config.toml
n_head = 3
qk_norm = false
attn_scale = 0.125
parallel_block = false
batch_tokens = 16384
MLP neurons of a small language model. Each row is named by its layer, matrix (gate and up: input weights) and neuron, and shows model dimensions 16-111. Each number is 128 + 32 x the weight over its row's rms, rounded and kept within 0 to 255. Numbers have three digits each. A neuron's up and down rows have the sign that makes its largest values positive.
A block is one neuron, or neurons of one layer that tend to fire together. After each block is what it responds to, as a language model described it from the Wikipedia text at the highest values.

L6.gate55:178159178108053142136138085075156111092139142079151146146101174127133093125177134145186125133196118153184091132145134082128206095161134144073149102119160086158165146167093112144124071082108111142087154138132099093154106121162182157164146128108152130100138093141139073143208143107090149166
L6.up55:156184183133130125091088185036191108105177129074093102170160161128084129113163155145136166111100108112142117084170119068125164119152070077109167114181135174116163102143090131102160167129049122144118123145107077171110143149060155147158167091098153121125148113110177089068123143126089157111
L6.gate103:150115168050133162191062097100153145110078095135095120105158114152093156126173090097098104105140109149130081162140127126167126132111150120122196126142158147179124171099194082074152122078154101158113218159149070106128107137113124131169103138122097114075123106140128090106146190091087131118
L6.up103:088146126141161110092143154182154091103131162133073113041166095148096115097069096157070146172113120160161099155174135105138160131106148092123113145109171105187128086131113130135161134107096048156041197163157150139101124122157098153172105119109116153084141125149145135137101116075159081138
L6.gate112:141110121157169149053166076097084126120080124122092105076148129120100110129192130147167130191156152064108166113195097146120066146172125152140102118083175132109093094132129100099141164131070151124148146112158092163156110152173172128086120151098130106149089130171147230154156098156151173110
L6.up112:162154107139113098081175140134106185142122135152133098137175151167130130130149164110151127173113089124190142085105137172162142109160058115160114164054149115131134147099144138122145117089134152144101130099148143119119070130149125119131123092144080111117159101218122170133182103132166063165
L6.gate341:121104113014097112134154115127151120125147163070149159154167153158136127145144108090165124119167154155129165115137111098153131123133091125121158167140219131130091142104130136135148106176114150202119171121161073147094105072146178152096128138082130114129106116137161151116107148049142161147
L6.up341:098101143077143131127180070136146148096133129165175071146147143119127119182191138073203125169140148088095184132125148134134149104100092109122199136092162132122104112109118095125139197147129161153072171142119091109144117098088163170107179107063172132108109074117130134147141206084133140123
L6.gate358:081091118089134166068112068054128100116105102144138141097115117181156135138156081087136139119089168124131126075098169104147196138146137105117133172133130082094141132118105147140187108092126173150098163104128144088163075162146072138111135124127111163073135160084141127124160148115166174163
L6.up358:113136141138169136148081120132163131178157071126149147180170097088120139132166124151129143183082107168147131070182089205162092121136113102150149188111108101116122115166147168127115145085106132149134156164096137094158087078104066087114166120159172120139123130158144166103145088139158112143
L6.gate470:103091125167134104124116104079157118098151107135150113109110091116169162092143086089153088062116113128113112131106129158120184089116107119103197095139110142232185129129129201144142131097128040124125181109148119148092133125113169175148136144101164138085132153135089196160078119097088154166
L6.up470:166117085126118124095188133125137106078180099090089160169130161097086123127179113105138137142127132111127092128071134137159156134093111085117125169171160114149141115110090095139121193158093118177129168124172115134132169081150170150125131120142159172154111153146147091064086091078122079104
L6.gate489:095079079118184182110139100133159147138125098116157155149153102060131200178150140082155171154166201125144126110127140133122152079123173103100125129153118046090149102079139100179194157175160059104071135145172107133144080074159169139138114077120149084107165180148185110126156122165117130099
L6.up489:073143122095154116153141149187128118137138116142128164079093116166109129145109131151145114150153147159098133135142104085187108156142119046130153162123118129143096130106133128151137144112089149177093145067124168079168199073135115121133114134021145128105128150150083128174170101115099206135
L6.gate503:135131129100146075123154057148173088081111186114126145085089136086144110179159161198121074098102091089164099096147111047166159130111116131174114122132163154136126147102121111184143130133120160144094160151155094106164135160184121108107110150105140109051115163176113200149156150129104137145
L6.up503:221139100136148086067108135138127072127179186102151075081134168103153116127161192126055115095098094117155080144096119131135107102127175152129110155123098193100114126138131100187145135100138171138123119071105151187135129093141068124142118119161117148075179170111165154131089160149172096148
Description: Determiner position after verbs. Mostly " the" right after a verb or preposition, as in "is the", "from the"; also the "s" that completes "its" after "it", and "ce" in table "Source".

L3.gate196:077147151131100132132165142131147117121101134074124135122119132121113133154163117104161177093129151154154124109159131049132101113104095118165157097124161095130095115047081135132113142106074114196081137176170117148147168138147207098096129114079085099101158127082117148144129054102112139166
L3.up196:106164158121083111103149091185108132151088110089115143093093139106132113099138133125133175167115173187116104080181134144121101062108182181162116116115155179108114142119110096113190123131077148167130135144128170108129096149101137077130158137125100120127164138125137131216096048127070128168
L3.gate212:113121150174163086081133104152143157148101081136166146091143154144150138187175112098101100073158134148105115158159124104154142076122079089085112183136143134177097111118103148140073151152106107120102113125119131095139129088146173105085128153077179146107133087128148115091132162096132248087
L3.up212:120110129110102195080069122130150102128116127113093097143123042128137126139155107094117118168093141127092137097122174146165131070180078176116137139072165130094147117112079103071176116126126091181084168122180150126172096119111154070034129087101141092102200081115145160145166139097149123101
Description: Sentence-opening "The". The word The opening a new sentence or paragraph after a period or line break, as in "The average", "The church"; also blank-line paragraph breaks.

L6.gate32:155129109114161129184169074168134112164152141147108139125148109088122127105153131135142122153185159142122118148103122095110129120111111145155109086114119114158109073085109154102148131120074137146149122130159089168076117119156051136111109111141181152103125142130131117100104158091075143106
L6.up32:125120111070137167097162062076119146126134074119173150134142129127077101086102135139159083157074185057080120113119106117094136197136170147147157186092072099133140152115123134151075178046124081143122142145122132134145115164111121110105135137181123075103108077116097142140136100160108175113
L6.gate153:132130136146134094169141159131133126082132110158114120118141101120127159135076143139119106128129202196064159164136102152203075119125146113061136081113090090168168166119085125173061119092103165142140132178180154101146192134182126108092103155145106112135122160184203123087157068130094096131
L6.up153:165132108084158172097225158128086134100145091078066135185122143117130137137170101103203144118139150124078109146069154148090120126079188094134109081143119091110059153089062151150157073067214152134158156184114071173147130104139192150138143170130113158157151106165160153156088110114097125149
L6.gate159:160168094174125126166127077139076093140130158094176144080068213076147112156070118126146115148178178171131096113134144135094117129102090131073161068108167104125100150142111107110133132148146166122140114088143146044158065159161099116073126179107061129147099134146138141135229096087106163171
L6.up159:192143146116180101157177137156116122176102125087087112172110116078136160083113132108099179086116142104170130060103133100116149157158110118184124107122128169075063132168127221055118127129134133122117151135053105089125119193149155109183145116106111111129144152132109152072100106067100136114
L6.gate203:104164164138178136145141131113104092153123073121145138115091091131098095155103145134106146127166161122126110097169139166130111082148153114119121124078170108178097104117087119109136149172091198138140123180164146201104144099149145075103134165125148110127166160146149093110049083111080150133
L6.up203:116053135012134159085135108111163173129081112147123081132095115172153135108099132112163140122090127134111124135108152137104094077120226136121128164109127155140081110182226111126148064134081171115149148102179105141109139118087109131057125146129135137146083148124093143148160135177171132093
L6.gate330:147187114108138101134185148127103082161116143210081147089093075094108107115178097106134082071126094087125077123155145154072062122074111143141137121120105135138084051177142129073128122124153216145172110156139154147144136135139202085060131156206093098099192158160116136099143184131161083124
L6.up330:211137100147080090160132116130133124152170106103128104149092127082159111105138146188073192075098136141145140137090190099172119092102138108109177139101103193134114117166155140127121112121100159157137122118164116146109085071146131137127113166178127173107064168135134144140107092100120139070
L6.gate423:118163125071158126099175156093093076138124144213115160115126120091118149084165147177178105113126099103155052122138159175145122069131109089143118127124105138111112118067120143122100165123129155092126112157106149150120069114109179122100139168135131135096126114172159137124142159102134176142
L6.up423:190140064146109152107131163110107122119129162152140153101115157148141133135091105114140099112145109179098073171140136162148100086133167149116078140121104160148165081149104126109108103092081172118178109111079094135114071111142122124060098120135146144138145097138070121125119065147116069106
L6.gate426:125165086144129130080154144147138107101137100116113109159126067122136061097151092213160144133103124157137147121140157139114122103149078098131104160054160058139140139168080179149134118113121101113176157197114090131142082168156101117134089167219125122177116152148149145166096080194086104163
L6.up426:088206134143116107148162117127116067079163101095108123170173063079077100108126091114151082115118082125116082098106129164116130143087165102134146176169153127162111129187183158147127152172095104188135178079130152161137093113103069177140125110138115076132143103133133084114128162115125061149
L6.gate498:136110157124150088116156122177127110203127115119097124089122103087121101064157098146190107130097149151088150138163096176151148020072159092145138118134106152148098121138090174119158068132099095135152187159203143192189145113132167081119122130162148147116137136115142133124161123215124098138
L6.up498:095125166090060087112130143155170172096104167094129161093130094122131099160150165129180141100118156159119147138149144089136123090104150152085186141068169059133144161148141079103140112122170191181175155083148112175179146126125163083207147120142171108095110121151096154194144141125124154147
Description: Mid-word vowel fragments. Word-piece tokens like e, re, se inside split words, mostly after consonant clusters: Sp-e-akers, outb-re-ak, di-re-cted, St-re-et.

L2.gate91:142147103093098068095194151114099085183101107161122129108122103158076219144130109133169125190125152204106101111119137113158093093129121132154159131131211124136081093108103121176143077161094110119137149049142137139175087113136147077149136067076133133089084095187208126181116142102156170135
L2.up91:162126110031120164137073179117071074115159171101186121123137126119096134151046157100191163141102151161100131102089158120173144152115132105115161153108118128148094126130095122154151097135125090116114125154198134066158131105055147108051134151101114114131157069085127163111148093105137105087
L2.gate108:090137124076102119118127138194155175077182136118153113114093137171108137144130108068153108079154095210175163191158101041149102096103135098109152132054152108134078078130096131164076132126106109136156142175118124096175116060113093096142142136080137190106165165137117168122142094135150130135
L2.up108:126165098127163070076068126172079110173139078099171093137128116177098179129155105073120123083121048122152122174120079151126121122120165151147163176132155106158125118152082109077165144184135054130172150115166153041131073143112152125141127123161198168147135142118139144107140097125113142118
L2.gate140:141127091104043141152148146090162145126146165089097177148143107164110118102117077115128132092135123120123111098134142144136112157168097155130173149099175132079121026115122131147111128074143104175155131065143091159130123163126199106121131154078129117099098109195146119120084152158100154082
L2.up140:129118152056081116101167136087130099134107108157130145110115120157127163061151134140147118120136125200152126108147140155095126163130149151117179123196104089126154094202092168150093127153148116135195124114166095114151187115111140170157098086123128123112135098195148133182126079102199194127
L2.gate463:174146156082097105073153203099142108113183125112109075069112099167072170124167140113144114103134150211089152067136144072149162105116080140112159110125148129130147079123119159104152098149126077131105171139183132124187134048167128112139118137065152130124072131133140142094151079128164106145
L2.up463:129136161130138087117094145106128133038141104143123101130140104157084112102086115150128160161151154160116068091205097191149104141159067099069174110063135141116126173098076129148144118211184067125138102139180093103168180108142107117106112152175095144066158127129128125182152097111075142153
Description: Sentence-initial subject pronouns. Subject pronouns and relatives referring back to the topic, often split word pieces like I-t, H-e, wh-o, Th-is, usually starting a sentence before a verb.

L3.gate398:117144124097144129087149110167097132115119136200080198136114132142126154118076144179143112113138164137105118112126153133116086132070136111128133142111113075148093089145100173200150131137158117201089118094121155162141144126122086188142048187115103155101105092091175098086159104065139168176
L3.up398:143172151155158107123117198133100070128100075077167121107122114115203165154137124084165117152123088154112152090144186136151130118099131126188142106109131070148147153182093140167131071135141141118124158179074124138112194079136157118088085113145130176109133159119148127108120097131140089177
L3.gate498:141088154106159125059203130130126110134135139123141070079129108149123128070115180093115145114128168140143108100110158124117079142087137165217047135121150122143049098179123129165115130143130151145101168077108171149136114082166078147138072112126137155095144148165143146098140126145067106132
L3.up498:105184098119148140073133110097159106069106066110136195134094093138176126109051171159097161106205124116122120133119125119107150142122115077067130155136141098100148124173106113061115109183096126144079122132106109138136225113121130168120110125101160145131175161111093098083121136134092035173
Description: Mid-word vowel fragments. Vowel pieces such as e, a, ow inside words split after a first consonant, like p|e|ople, J|e|fferson, w|e|ather, proj|e|ct.

L6.gate72:097101109067133157163179116176119137146166164126140081132093130111114108153137093073106162087161144147115168101122182092113144099151114179141215136184152066142122132131093105142090060094140149108125127066088102129138111135182139051122073163114122138162083142117168129174129147129124171184
L6.up72:136098139137170083167142118088106159156123070148111178134116122092101161088154159185219127090133131112103131149154116141101118117184105076178178096176112144155180083195128104130147133130094147162171167104137146139099116144125143180131115119138172120143171096120159099065190125143102117080
L6.gate232:156129118056094106157142124086133131145106127123180127126134155145073158093108139123111151155124140108128109102178079122184137180119170191103136138136105132146131112130143082119078099093189121108102148163097121169134129090120115112090095129129116090151083092152180088152158101172144168155
L6.up232:120131117116120172086123112150131068101121166129191179108136158211123144157135140175106122151095123163080087102116107135101127129084162148109140148152223115123136129135115149046133104189133081130137133071114073084128128129097133142169147120146133153091169074187111155159122133167151115130
L6.gate335:140183127059097099107129171132052119161102126148092147118112204184103156082112071156105070128144143196143126157134161167150122155174092090165123129168106152142125162081132116116115100083119130172173123123074049109150120177168140142081085170130091136145091097134122169130097153162106115128
L6.up335:124123182132109087121159112128083106145155167115067125106163163111171117129131071178126117098134167126177134155093147135115187167150115149087185083151132145120087135122094172182101106138155110130134173108109072106136162155163165098148078121110118124098116045185139137160137103150057154106
L6.gate352:125148115190093151194195161106118128103118137097101157089121158156091168124152101147090086167132117134131121117120150124126139183098127122081163133109180146117103079176140117117154120087090173115125134169177101153109105130103114122146081160084112121159133062157115124127080085148146095092
L6.up352:053123112141165137121162169148114137075126108090130072059137136142116174113139080163058107167130064122054085158169190164125064181151127181105174183167169125092114083145141126143182146101165165083122109177127119124131125124158115155121102135149097109149135164123136157073129106192166092063
L6.gate367:104073108130162072179140094086138144142084150114163111128098131197144210120142085119132174092147201174143113118177132074197073150127129158075151117127151171162111068124103151129162111066155116132152110098145105156155205114141166115105065127110118145168149101161123124109114087122135099138
L6.up367:072089125070158150117182135097140155094088078126157172107136086122106127180176158093148104118159153149129157168144138122163142090210146128134142153176146093158155141163076073106168130149095141080100155092146126121174109178110172151116120140142120106115093151129125101104113048114176151125
L6.gate389:177163114122073096098144075149116068164138188102177117107104115132158178137131127053140157091153126123040117103181145115139058109102071102102153094130161097129071177112106165140085093131080149129126109177151152107128167123172191064072100143104094132155127107131172143168054145168115132149
L6.up389:093126120118132186127149154126161099129154133062091156092108114078105135150101113122077120084150125170090071129152126133171113132069125142061117156148096161173118075184174097089145113134108171114155111179170181170121172071124125136148139124073153112127183161087152140089118110193143133095
L6.gate465:130085142143137115154140162146113061144107113118129109092099102125151174241156102112109076089146102133053148147174116126105099158131121135200144145134156059178200121130129117155080174110136140154215094145088028127142138103130131123132091183124193158108111099140158116141104087122101086203
L6.up465:084122125140147130137119146129121095175162142121090133180099083193103129146118079130145082133123114123140146082193171138146130131101129130102180181102141108137132083098072078086096153172106154178174101127165120143162169073099174166147102178099120153203117160156137204069165073146084158151
L6.gate468:074072077128102116111143206101142111142107139173159105153182118117130123149120106148152088131097085177154124143152064157203231113127151101145081119185144117174187112085160148126080123101096139134115139162155113100100137098132132158081116137111134154094075158143145176180130070092144118115
L6.up468:095101113183130159157137128157124148063133058076098120102120155173098154082098098125039128166127157107064100103151086145144185161141150093134133190147165143060095105092168194091149148121123073106151117165106105113137124178113148121109131150090088133129178102056085128051091154201120136061
Description: Split relative-pronoun completions. Word pieces that finish a split function word, mainly after "wh" (which, who, while) and "I" (It), plus other mid-word pieces (took, weeks).

L2.gate107:131142159139059120103184144133142080126146107107124074132116102063112095135115162149128113161091189130103117115176109090155117112079101136114099129159184125102127113148104151071132080104095100126129176200144110126136133075137168143135095135136120128127158105123068207145126059135147164160
L2.up107:074179131120109118112129113136157084118111156144105123100120154113175090123196152121195123109089140084182105135133114132118133082108112181136151167117100199106122081191089151144114152163097159128137115127176124177105173070099179207081147144126174106100171150163171113112059112129169117103
L2.gate204:173184123097099161108156141129132159116123091098091098134136101138096086102183096070103121196127140172082126171105145178150121078187084177151087093053132105188120090129076183096116163104129095093183102139155133122141104109155127108088131160092115115098184067174173163167145107111200143127
L2.up204:142125159076123157052078171141111100128178138140123143083146151104092142178118142106141107171105113209159176134090127161124169132136157149166064155125125179129114117119068153154127140156111081129140089082135150142067111147100133152165124117144151119097126055172112187084096080140161192100
L2.gate277:123135123068134145069090066145155128116125134139148140160161183112054163097120131184136145137151160144101185170171110136153102130147106111094134098063155149214110111098089145119113138097154095136178182131107118084140155072133120132091187155135118107131111131075180120171127094087174155173
L2.up277:164140094123087078105154182111117123123150121131089024088134134113053161098105118097131116190127150116113142128127140161117149117199116177091146141128174139157103116120088115100156140142163112097190150188095186173158162139124148106137113130172111123078147111136165136109107143101158146160
L2.gate447:169176132120105172078158176057125092062092104168095125062144122180139170086064153166138116167141153106111194097150089119130188135100103103176093108096091148120102081118103163096190133060106103140137137113129082136176110127102117177144115103127058164063124096157120176094081101119169118156
L2.up447:161147178187123163079097177105130117120131101070126067099140098089150100137132099112126087108105122105139121129089077092129188082057107108179145116113105117143135138127156174109164106130148086134134114104140099089113098098121196107167118141128104149167131156101169116112147144072183074151
Description: Clause-opening articles. Articles "the", "a", "an" opening a new clause's noun phrase after a comma, period, "but" or "is/was", as in "the club", "is a"; rarely mid-word fragments like "b-ut", "becaus-e".

L6.gate34:114121140115131172137125126043166108132120101136120130124131132092066145101162064147176114165129119131051115134154124109098105068115132162158155106151111102176173123160085183131112161150159169124141128136125095145118132144132114118122131166128134112128135131120137129081175151126146169151
L6.up34:126136114154098089115123085100157131118102138099149146136158204128116118167140134192125134132112196128088073074125158111119137099163136143154075134138169138116159164112150106097104180091132153089108142183121077053163156138125131122126133128107140115181174125096108152138114127099093073134
L6.gate113:071124119153120136086155125106164093150080140201135140116091187071105109117131120116111167119096143154093126166151176079124137144137100144120130168093119147125147152138104096082105163107114140171146121087144169070153137105202145102102111127047145118143033126103127160179178131148112126167
L6.up113:065127134120135060129087145114127131105050214136181142092117141119070116111116124190118148126123100113097122070148142109141124099127186172156120150128086109127186152101100130085133126121195111128062114159213102097148140115143108122159074114124142148144141152156126098151151126136154124139
L6.gate139:148190113183138091160134078122133189127109113172138195120109108159131141099185107076194154049149149115121097171163181072123162106149115179131096163157124131146101155134155142210143153135118089169147127073160092121116111164112142108189121162103178079091119113093119139135109140140155101193
L6.up139:066096102131139171137121131173149169096046184128132113119153089069111127125080171139101105134114162117111154139148147080133135202104077092164172145104104141044140156118155103143104135137166089148138112141111168075130166156108158130127115099096101100151165116102130130145102163131077184100
L6.gate170:118166107183106195167133100113118087157123169127150154122095113076159109143128087188138148133109149147157066117132105092119128196140052119092053124133138131106179164160104133117150119153156186106108144194144129127122115076133150103066122147145120121144118129186131164152182104163165127113
L6.up170:126131162126114119189110133113122105184149127117106054103154152117105122074144147163171127116124125129075155142132090127075095075093089193133055135138106123183142114103128230109132101119126111066155107137093084123109056096148101136078086114141111096204155138123119049138134153144207114111
L6.gate177:116125152100101189090117162102149120137131190105184114132101132121091113101093174147092189170167127112122170131176130085175180108136095141108097094072119112124155198142149060099074110107147150142086095182205077143141112176180110096121121135106064034062111092128157126157159117139146141161
L6.up177:125101205134146098146138121086123095123091143158166154127088127118158114126171140125090149156197122162125112123142166109118139076126118164150193086165125167120109163116065072115160165145088195186123134124186172152168117092107132149104111133098099137121090156136173128166177113063164159110
L6.gate271:150155147087095170131164170079115122118129173139147111071098115118070128145128134127173119111162169165149142158141143143143136072100103115129160025085134130115150164089072100129114131074099149149118160233195112117136168064174162093110075146101138134135097155146171120152218118128092186126
L6.up271:126135094111102131090140126042182143120122187116138119114083155164102153110085149151109126159091093113152174153185189155174117091195169119171133116108134066195082082104107094150111129127076184158149120163130104154166145092114076095165122099130104129187113160134178137160095089078151149122
L6.gate295:069153173169079129097106122131085153111113176144105125121075135151165157078147103138088128152116169158081103187052159106129093102075167139157118173102175138139130175112086138107130092117103145139093089069147146099097104132125131166168154070100136140093088150195145215181144118127116151161
L6.up295:070103108142096113111128130135161090119110143131147128106157158118194117189147103123054071147125027123130123163130191144140128152046174112108138145111128125112152162118137123180104102114174120170132151119181092178100118118133157112159149139152149132104145122178135122150105083208132143100
L6.gate487:084096135123117138104184103121163181140158145139170136091086147148107113197051205096102202184164125183170127080135146060149157162104102107109131124126112161083113127125071158070146129108128141184070125164141119062136131122146116068139095101108152118132132124064112153154167142102061129119
L6.up487:229146089040127161152168097096156129164157197096111077159078109063120128130121173133154112116139109153127146105150179126145094126151062163128097134140119184125150074148096181126082107095120146084098092133126121156114136096141097145052063120156116154153103177136156128165141150112100154117
Description: Blank line before a section. The second newline of a blank line ending a table, list or paragraph, just before a new == heading == or paragraph; sometimes table-header | separators.

L3.gate323:082164146086101118113055130086153118154122133109139152121121112232153188093157124185121093131124144129145099086125173096152173163127123083073157112132131080145158097186130164133145123070141105144096128127124157103132148145114129154127115087098146168103111105097172146167134162118114094158
L3.up323:113172135153082094129157140147096098093150143118131147117144155152109111134138150140138146075101126096114177105157145120124137142116122100137184099185157133097139085142093151165131124121151144182167181103181131079078194102072106133073175135144152101121099136167115116132159151169148181122
L3.gate449:132149101048140118138142147123123136164151150133107119139155148134126136115172101117119146153142120112099092138190142137136128212150127117126140088054109076138104131136144117093081155152150165156128099107194112139089097079141126101056106129117109093137131108101176145176145133071161153187
L3.up449:149099102125077141057143095099101131129163148145076164104136091133192146038073110117148161139150132147101114107135155134093132137103080137089139168124119131113127104135035082099131079124149055143099148124155081145134128165084162138165119159125133178118073176160094085130053131120150127140
Description: Pronoun he tokens. Subject pronoun he or He opening sentences in biographies (He was born, He won), plus he-pieces in words like head, held and final e pieces like whose.

L2.gate43:154173152116123086065127144159128155126137135107142097091148124152133140166115121117151115148081105150097073144100131116180091125074138163177128165176162156156119171171176148134095159142096145165100109152069096164180135128171111130160081164110125092163125054128115097125182144146163109105
L2.up43:135093078160109192084146130155146134123106151145159164111139119139111103140095167135151128111124085101112152124112155127112153080182169156180061124128132160101156141118141078151131111086134127142141122106157084164180128155149142083156164129112090090096158207161128152122125093106183086124
L2.gate336:099174134151141143124019106164181092189148133090132104093119124148127145159123118154147100194139078106159064124102138144151076126156096136097119144145128187166092133129172117130120113171144110096163125152119148116123099097127125104163068110086083098112122126155132121163119142080167151147
L2.up336:087129107123168140172126148102157147157101098170106164145155147141154091152136138133153094091175087120097165119118069117154095144053131100115101159147126168097093095097164179165119152166131071077123160120115143116122103135119150181142166130104136168104101135116108202107098115123171108070
L2.gate342:089098167163140186123150097141117128103154173127092152099159132057128107158095158130113156144115161061149141098142117102153107080122128084189097094097130087132129169140129114218140097097140118183070152133104144111118124131131162067119114161108118121104082144178132111102067170142108164084
L2.up342:164171147163155069087154121152139076120136134074059080092162121144103107174133181193136094099105144099130070182052121134090091113161073207144135116137060151138086080170162121168142116084098090143098119072127155151161107157158082084168117156071117141154145069159097125125134132116166147121
L2.gate415:145128092154126124166130095105161095115138104107121161113092195106127074146154105099117152128155136143131073130115136091128075177172122071178177074122128124162111103147138093173076113106143134169097198124153079083095178140121151045107147136079165110093104073163126135181185129071154107122
L2.up415:142104156154114065150186103163144111129120138122148090146126146185173149162175125087141153076146074055183114141092115109073066134131163167115188119110122179140125091185135144145167090133125173165118155056202110128110113121104118109104091118120155105113092097138084157168170160134147170105
Description: Mid-word fragment continuation. Short middle pieces of words split into several tokens, strongest for the "e" in how|e|ver, also sever|e, tim|e, h|um|ans, comp|ar|ing.

L2.gate95:124104117198078109092127122139123086137136132113104100073105055191126115146114145137077147143083143166071107121129109131151115132106135060156117133119122151119123093107154144098180128083069091107062166108211162121136154119108133130130138118109142122123144098179172169203134088066108087128
L2.up95:083148137176106167090084115134157122155151126118186114170151134118095141171078126159132129189064169179093136125065157119153176143130117134104139179102137197135141117100174094120121111128078065101110098090154165140123068094077161103067182138086080090138187106200155083122146140096118129119
L2.gate99:101159170086062068088075183092155164151124134151112084101116059101070150144112146092186091109133120099178107145201113052189154135105118139082103169143186117167125129127122150084125076093100111108114125120180154123124131100093153143173139134111158123124135080133130143139100099117146103191
L2.up99:144174150123122103112139156123148160128078140145117099138072088090089147111105133166092137164108083118134231178127147110158134099149127107130102131161088098127171112142121095079140067082120094161171150158163167068119157114135170170172155107146140092129138106135126171153189162110165078189
L2.gate385:125127176099096178070086152122172096144103176098090115078169128140131120108137147138236076126187106149117125128124071117146167117142119101117123162179101097132120168189113155116123104124173139163142144124102122179154167167124095102137120151054111110111136096130117159135103092135124174127
L2.up385:124124095097115141067094130093162201128148079103135123140110113088119154058112200113149087082102134150059124140120121134126158116127127072081140124123149088115183155131076127137123125136181106122091147184122098194145092112120142173179090154121127156104112153109073098115172082147192118110
L2.gate395:124117143094131218051094148056144058138212136161139124110080060137162106125166119099154095059097128167113117121146177139148184113138138128117106124115108147111178117123106147067160108143109168166144115135141157163173146050103114072082128142097097122112223127120137163151118119157155138198
L2.up395:057191169106120066081107101124165127095133170110112111096094125110152137124078129100146117113124167131122143122132131097071123115140103147091169214137131111137116107130128109143094107136106140073022066144141139129102161080061064123080095177101147157134164081089120083190160144139147074128
Description: Sentence-initial word start. First token of a new sentence right after a period, especially the I of It, also The, In, S(TK), in encyclopedic prose.